{
  "activation": "geglu",
  "norm_place": "pre",
  "attn_scale": 0.0884,
  "init": "trunc",
  "init_std_down": 0.0,
  "lr": 0.0115,
  "lr_mult_qkv": 0.7,
  "beta1": 0.9,
  "lr_head": 0.00551,
  "grad_clip": 0.5,
  "warmup_steps": 200,
  "train_tokens": 848200000
}
MLP neurons of a small language model. Each row is named by its layer, matrix (gate and up: input weights) and neuron, and shows model dimensions 160-255. Each number is 128 + 32 x the weight over its row's rms, rounded and kept within 0 to 255. A neuron's up and down rows have the sign that makes its largest values positive.
After each neuron's rows, "fires after" lists the tokens most often just before its 100 highest values on Wikipedia text that the model never trained on.

L2.gate359 [136 141 149 104 158  91 109 165 123 117 105 120 188 139 125  82 129 153 123 110 190  86 124 105 193 139 183 114 148 127 104 100  95  72 181  85 123 116 164 152 148  94 118 124 127 170 106  77 149  71  87 133 148  99  45  91 204 107  66  64 104 119 125 109 154 118 209 146 137 119 119  77 194 111 123 115  92 135 123  96 124 148 127 133  91 187 117  91 100 106 120 159 145 157  73 124]
L2.up359 [116  90 136 135 104 137  72 171 145 124 146 110 106 142 150 123 119 181 152 165 154  97  80 132 131 136 115 135 116 119 156  97 221 129  44 117 131 137 138 149 162  95 130 111 119 138 144  61 121  93 175 120 104 172 102 146 124 206 142 138 174 165 155 155 131 149 169 136  87 110 140 133 136 144 111 136 158 114 133 160 130 194 102 158 124 137 143 175 108 127 114 170 162 130 116 170]
fires after: " (", "-", " \"", " Gold"

L5.gate102 [123  84 157 112 159 145 109 148 172 143 104 174  81 131 159 146 103 125 171  67 154  82 176  90 156 176  83 122 152  80 135 130 120 125 138  82 120 130 117  43 114 112 113  65 113 156 148 143 103  97 145 120 123 121 125 144  58 144 146 144 125 184 131  98 109 139 175 132 126 132 135 105 135 149 158 139  78 110 102 154  99 122  75 146 154 143 133 134  95 160 162 101 156  68 144  75]
L5.up102 [117  88  45 132 114  61 156 136 186 145  62 108 127  94  97  90 150 122 119 125 183 125 157 133 100 163  69  90 114 154 123 152  97 105  65 103 115 138 125 159 131 145 110 102  94 149 139 100  75 101 119 137  70 139 125 184  87 138 168 180 118 149 103 121 179 105 126 128 118 164 152  86 103 186 120 135 170 150  85  62 144  81 157 112 143 157 121 122 159 125 145 190  97 138 127 155]
fires after: "-", " \"", " (", "\n", " Q", "A"

L5.gate1237 [155 135  38  81 165 139  90 154 157  61 130  36 117 171  76 122 168  97 123 100 153 165 111 159 127  93 129 132 129 170  95 130 106 198 137 120 116  71 194 161 147 133  82 133  81 134 118 151 126 128 102 180 155 157 129 125 107 187 139 103 206 126 103  62 157 114 143 132  97 142 147 139 167  86 160 151 121 172 180 123 163  87  92  74 107 124 114  92  60 146 144 167 133 195 120  88]
L5.up1237 [157 138 151 157  60 127 163 143 100 133  81 120 113 146  61 103 144 107 115 167 186 160 114 137 110 154 111 179 122 104 100 144 149 122 151 134 116 133 155 164 135 149  78 136 225 146 116 109 187 126 103 109 164 143 143 132  75 130 111 125 141 145 134 144 117 130 111 119 189 111 167 127 139 140 188  92 126 109 106 127 115  96 128 149 127 146 115 118 120 102 124 100 180 133 144 160]
fires after: "el", " l", " long", " h", " L"

L2.gate642 [ 50 146 170  97 102 150 142  99 191 112 132 123 102 156 114 165 150 143 151  98  69 145 161 135  92 130  99 179 146 157 131  84  95 128 132 138 126 132 126 135 155 126 147 128 187 113 127 173 148 133 145  62 116  98 139 160 108 180 130 153 138 177 185 116 115 124 168 154 115 105 119 158 115  69 149 165 168 132 135 168  80  92 126 147 106 141 119 157  89 147 170  89  68  73 109  77]
L2.up642 [ 92 151 133 149 151 132 115  92 157 120 189  42 145  96 148 117 100 186 138 149 132 146 122 153 125 134 134 128 186 147 112 105 141  70 130 138 178 122 113 106 113 149 145 143 179 109 113 113  98  74 143 178 166 130 139 102  96 120 153 112 130 175 132 124  88 116  94 103 162 153 165 109 154 138 100 133 103 155 118 139 133 131  75 124 148  54 146 128 164 191 165 107 163 101 119  76]
fires after: "A", " ra", "ra", " (A", " A"

L3.gate815 [100  95 165 117 118  93 129 141  85 126  65  60 118 106 110 124 118 108 130 135 113  56 135 156  98  27 113 121 101 118 121 104 168 125 116 162 110 110 130 125 160 160 147 115 139 138 195 151 141  84 184 124 128 121 119 104 160  87 104  98  88 145 122  91 139 152  90 145 110 170 172 163 125 135 136 108 131 130 167 138 142 126  79  90  75 165 113 134 119 104 109 126 159 117 183  86]
L3.up815 [113 109 178 117 131 167 135  89 110 128 123 117 162 121 142  88 121  89  85 126 101 150 183 146 113 148 131 127 187 122  97 174 123 124 169 123  94 151 194 126  48 133  96 204 117 192  87  89 109 160 108 153 190 127 149 121 106  55 115 163 123 119 128 119 123 224 158 131 108 118 144 132 194 120 142  68  86 108 126 138 129 123 116 145 128  82 192 131 116 102 122 113 115 142  92 159]
fires after: " L", " l", " H", "L"

L2.gate1432 [ 99 124 110  58 124 111 119 159 123 107 139  87  82 110  60 138 122 126 121 127  98 133  87 157 159 118 153  78  90 197 122 112 161 105 104 160  80 110 177 152  93 153 120 135 121  80 149  92 156 116  74 133 130 169 124 178 104 121 119 128 125 197 136 148 164 146 155  91 198 140  52  82 126  87 149 134 127 139  79 159  99 118 152  91 184 115 131 162 153 144 147 130 165 122 128  71]
L2.up1432 [123 122  74  78 102 192  73 153 137 147 122  83 157 173 121 147 143 128 144 154 139 121 131 130 113 121 131 122 130 118 109 132 108 141  72 130 123 103 176  84 140 134 126  86 139 103 106  83 182 162 107 129 127 207 151 140 174 137 174 221 112 160 115 189 222 136  93 118 194  96 115 136 132 155 180 151 124 163 142 189 107 100  96 193 146 115 109  86 109 175 107  99 120 181 135 121]
fires after: " (", "===", " \"", "==", "-", "\n"

L2.gate20 [112 128 105 178 119  67  57 148 144 142  79  65 129 125 109  86 122 142 106  88 101 143 107 210 168 165 151 170 183 157  67  77 125 147 116 176 142 111 109 171 104 178 135 136 136 163 120 140 114 152  85 139 142 104 113 142  90  97  60  97 133 129 116 165 146 107 109 121  97  58 130 116  64  92 131  99 173  83 114 133 157  86 131 119 127  47  84 149 168 174 172 112 142  91 156  99]
L2.up20 [ 63 137  90 119 108 153  71 121 109 176  71 114 117 148 199 125 153 134 115  97 114 131  73 205 118 138 159 155 135  99 117 147 127 160 133 168 128  79 103 124 121 119 127 159  84 127  49 157 143 167 177 143 146 121 129 150  91 142 136 116 104 139 101 155 169  57 146 114  97  27 147 124 170 105 189 109 169  85 119 166  98 164 149 149 169 156 129 122 118 181 177 108  61 112  63 102]
fires after: " t", " C", " tr", " m", " T"

L3.gate346 [111 162  75 172 131 106  85 124 123  92 134 135 102 146 181 104 193 111 195  97  72 174 157 213 116 144 134 163 120  80 158 163 143 167 132 116 138 129  96 116  94 123  71 170  86 147 144 141 118 157 108 141 114 141  97 134 188 106  91 130 157 161 171  93 176  70 110 174  90  93 139 194 185 109 109  65 125 184  85  93 149  63 162 133 107 133 100  97 133 152 130 127 189 171 146  89]
L3.up346 [ 64 132  67  65 160  96 123 168 123 111 120 130 100 151 136  52 122  64  97 134 117 152 128 141 168 155 186 145  89 134 100 114 187 120 158 140 116 153 141 127 164  93 118 140  81  91 130 107 137  90 138 122 117 106 120 111 144 121 168  68 119 104  99 119 140 133 107 112 104  91 101 136  99 114 128 136 165 170  91 150 125  84 195 143 100 159 102 157  73 103 124  90 160 159 132 120]
fires after: " T", " H", " Z", " t", " l"

L3.gate130 [161 123 129 131 111 174 147 166  91 116 144 165  94 185 124  67 164 124 151 151 129 164 134 137 158 109  95 102 151 110  90 152 109 110 168  64 204 166 161 106 158 164  89 132 169 127 110  83 141  83 143 141  95 152 141 127 188 103 166 112 127 195 166 148 142 121 123 100  95  73 176 120 172 140 110 104 128 207  93 144 136 101 127 130 122 102  91 144 159 183 188 120 166 156 144 106]
L3.up130 [125  84  92 139 148 104 110 154 139 134 123 122 197 119 115  81 139 127 168 136 220 149  92 126 161  80 157  93  85 128 172 142 141 126 140 136 207 151 106  64 123 139 167 154 108 145  78 145 106 124  77 133 172  98  79 109 166 120 118  82  86 125 120 147 121  91 143 134  83  72 148 134 146  85 100 135 137 146 122 128 113 124 128 181 125 135 103 159 152 175 136 106 124 122 148 140]
fires after: " T", " t", " B", " ex", " cons"

L2.gate933 [203 156  70 165 125 105  95 149  96 144 133 111 103 130 156 149 141 137 149  63 152 108 126 160 112  70 118  64 102 145 124 105 135 121 109  76 150 160 169  92 107 128  73 133 124 114 147 168 119 105 117 122 174 106 105 116 135 159 153 189 105 185 147 134 146 125 146 125 162 100 113  74 134 142 165 109 119 152 129  96  92 116 136 115  93 150 104  90 110  93 197 163  79 143 117 151]
L2.up933 [118 115 147  57  74 110 153 147 157 158 128  76 126 138  94  45 109 178  66 155 124 137  82 149 108 126 102  99 142 148  97 114  99 101 113 116 108 130 127  80 127 102 126 132 188 141  93  94 151 126 103 191 139 160 123  68 158 116 149 104  92 189 176 120 179 146 125  90 126 155 123 147 131 212 169 129  80 114 118 139 129 137 126 106 147 124 121 147 111 164 121 114 109  74 142 125]
fires after: "\n", "==", " \"", "==="

L7.gate1292 [112 145 149  75 134 123 152 116 160  98 140 128 139 115  90 114 127 119 136 111 140 131 178  60  93 103 125 125 127 106 107 158 100 158  89 167 167  82 140 170 157  57 176 134 113 160 123 144 145  72  70 173 140 107 127 153 131 106  93  99 117 128 146  86  97 198 136 127 101 116 174 140 108  78 124 111 157  88 173 140 107 122 130 136  93 157 123 144  89 111 159 126 182 178 154 173]
L7.up1292 [121 122 144 168 183 106 119 115 135 149  84 128 131 117 135  76 133  90  89 129 105 173 160 139 113 120 168 149 131 121 118 223 144 146 147 115  80 152 160  89 122 124  64  60 169 148  78 116 168 162 149  81 119 110  80 113  91 157 115 170  57 140 131 148 168 126 109 148 133 150 142 182 120 163 162  99 173  47 104 138 103 169 127 151 149 137 121 111 105 158 119  93 168  74  99 119]
fires after: " h", " H", " w"

L3.gate982 [139 116  79 126 121 117  91 162  95 114  86 123 111 198 105 135 207 105 156 110 135 114 139 126 161  92 113 152  99  59 180 119 172 136 123 161 102 112 135 103 145 142 100 149  92 204 135 205 107 140 122 116 144  98 125 124 201  95 165  96 129 172 125 117 117 195  92 128 147 132 125  99 117 146  90 135 141  55 115  98 133 129 169 136 161 103 117 115 136 124 112 145 109 165 163 138]
L3.up982 [143 131 100  63 152  96  76 116 132  98  81 153 129 122 158 112 133  88 124 149 140 123 135 175 208 126 174  96 105 132 155 160 167 123 121 186  94 140 121 138 175 152 140 141  41 188  95 146 184 131 149 151 148 136 124 169 149 114  97 141 115  65 138 154 170  66 136  95 125 141 137 101 105 117  67  84 110  90 120 157 122 165 121  82 127 110 126 105  80 157  86  78 109  94 107  78]
fires after: " U", " Y", " T", " Q", " Z", " t"

L3.gate500 [129  41 152 113  86 138  98 175 125 145 151 144 145 153 137 113 138 192 109 114 176 103  62 154 197  71 127  61 111 133 188  59  99 148 107 115 112 170 218  91 133 162 119 212 115 126 119 164 107  64 125 153 141 138 147 157 114 114 191  86 125 146 159 117 167 125 109 106 189  98 103 132 144 197 193 157 112 110 113 107 136 169 142 124 202 127 140 134 122 116 150 179 140 155 153 129]
L3.up500 [128  95 120  87 127 131 125 150  78 161 175 134 211 182 140 105 120 109  86 125 170 103  80 156 140 125  95  84 179 164 127 140  90 112 134 192 140 144 169 121 161 167 135 124 135 155 128 156  72  98 176 147 185 148 158 142 194 102 150 145 120 139  98 103 151  69 180 149  85 130 115 178 142 173 128 169  46 137 107 117  83  90 109 178 131 134 116 116 106 160 101 136 109 124 213 133]
fires after: " f", " (", " \"", "\n", " in", " —"

L3.gate530 [158 156 159 102 120 109 109 198 101 151 112 134 140  92 105 114  98 183  97 136 132  40 136 130 207 117 150 107 118 169 154  99 158 157 154  77 117 129 153 119 107  93  99 126 142 168 130 137 181 130 126 136  66 111 119 114  89 102  91 153 182 122 116 209 171 160 142 160 156 179 127 157 148 117 186  88  75 135 155 152 135 180 121 167 160 150 128 165 115 155 176 112 137 173 116 180]
L3.up530 [138  86 122 142 112  87  79 129 167 139 110  97 147 131 104  76 111 187 104  88 173 107  94  88  93  89 114  87 153 107 110  61 118 116 117  73 139 123 110 134 129 127 159 103  99 140 146 132 103 144 109  66 135 121 151 161 115 153 120  92 131 170 138 165 133 186 184 129 177 197 166  81 116 165 150 126 135 151 162  86 175 178 167  89 109 188  97 116  93 117 139 192  82 157 165 116]
fires after: "-", " \"", "/", "'"

L3.gate290 [145  71  97 139 100 125  46 108 165 127 120 171  91 125 134  98 160 108 103  97  70 134 110 184 146 103  73 134 147  91 137  91 104 149 112 105  97  89 107  85 218 139 117 136 166 184  73 138 158 134  95 123 153 156 140 114 182 108 105 130 100 192 111 139 104 155  89 165 104 148 178  69 147 159  87 100 114 188 129  94  84 115 114  78  77 143 131  94  64 166 126 100 125 119 125 121]
L3.up290 [ 61 110 104 139 136 123  76 125 167  82 133  93 116 119 159 146 126 172 140 154 149 121 176 153  43 163 165 191  96 110 146  96 152  94 149 122 204 142 112  92 142  61 119  71 106 135 120 141 178 167  93 166 130 134  82  98 192 117 116 131  83 129 158 188 114 112 132 142  82 102 126 174 153 131 159 136 162 129 142 170 140 162  75 183 122  75 116 136  55 190 143 120 162 191 132 137]
fires after: " t", " T", "ak", " "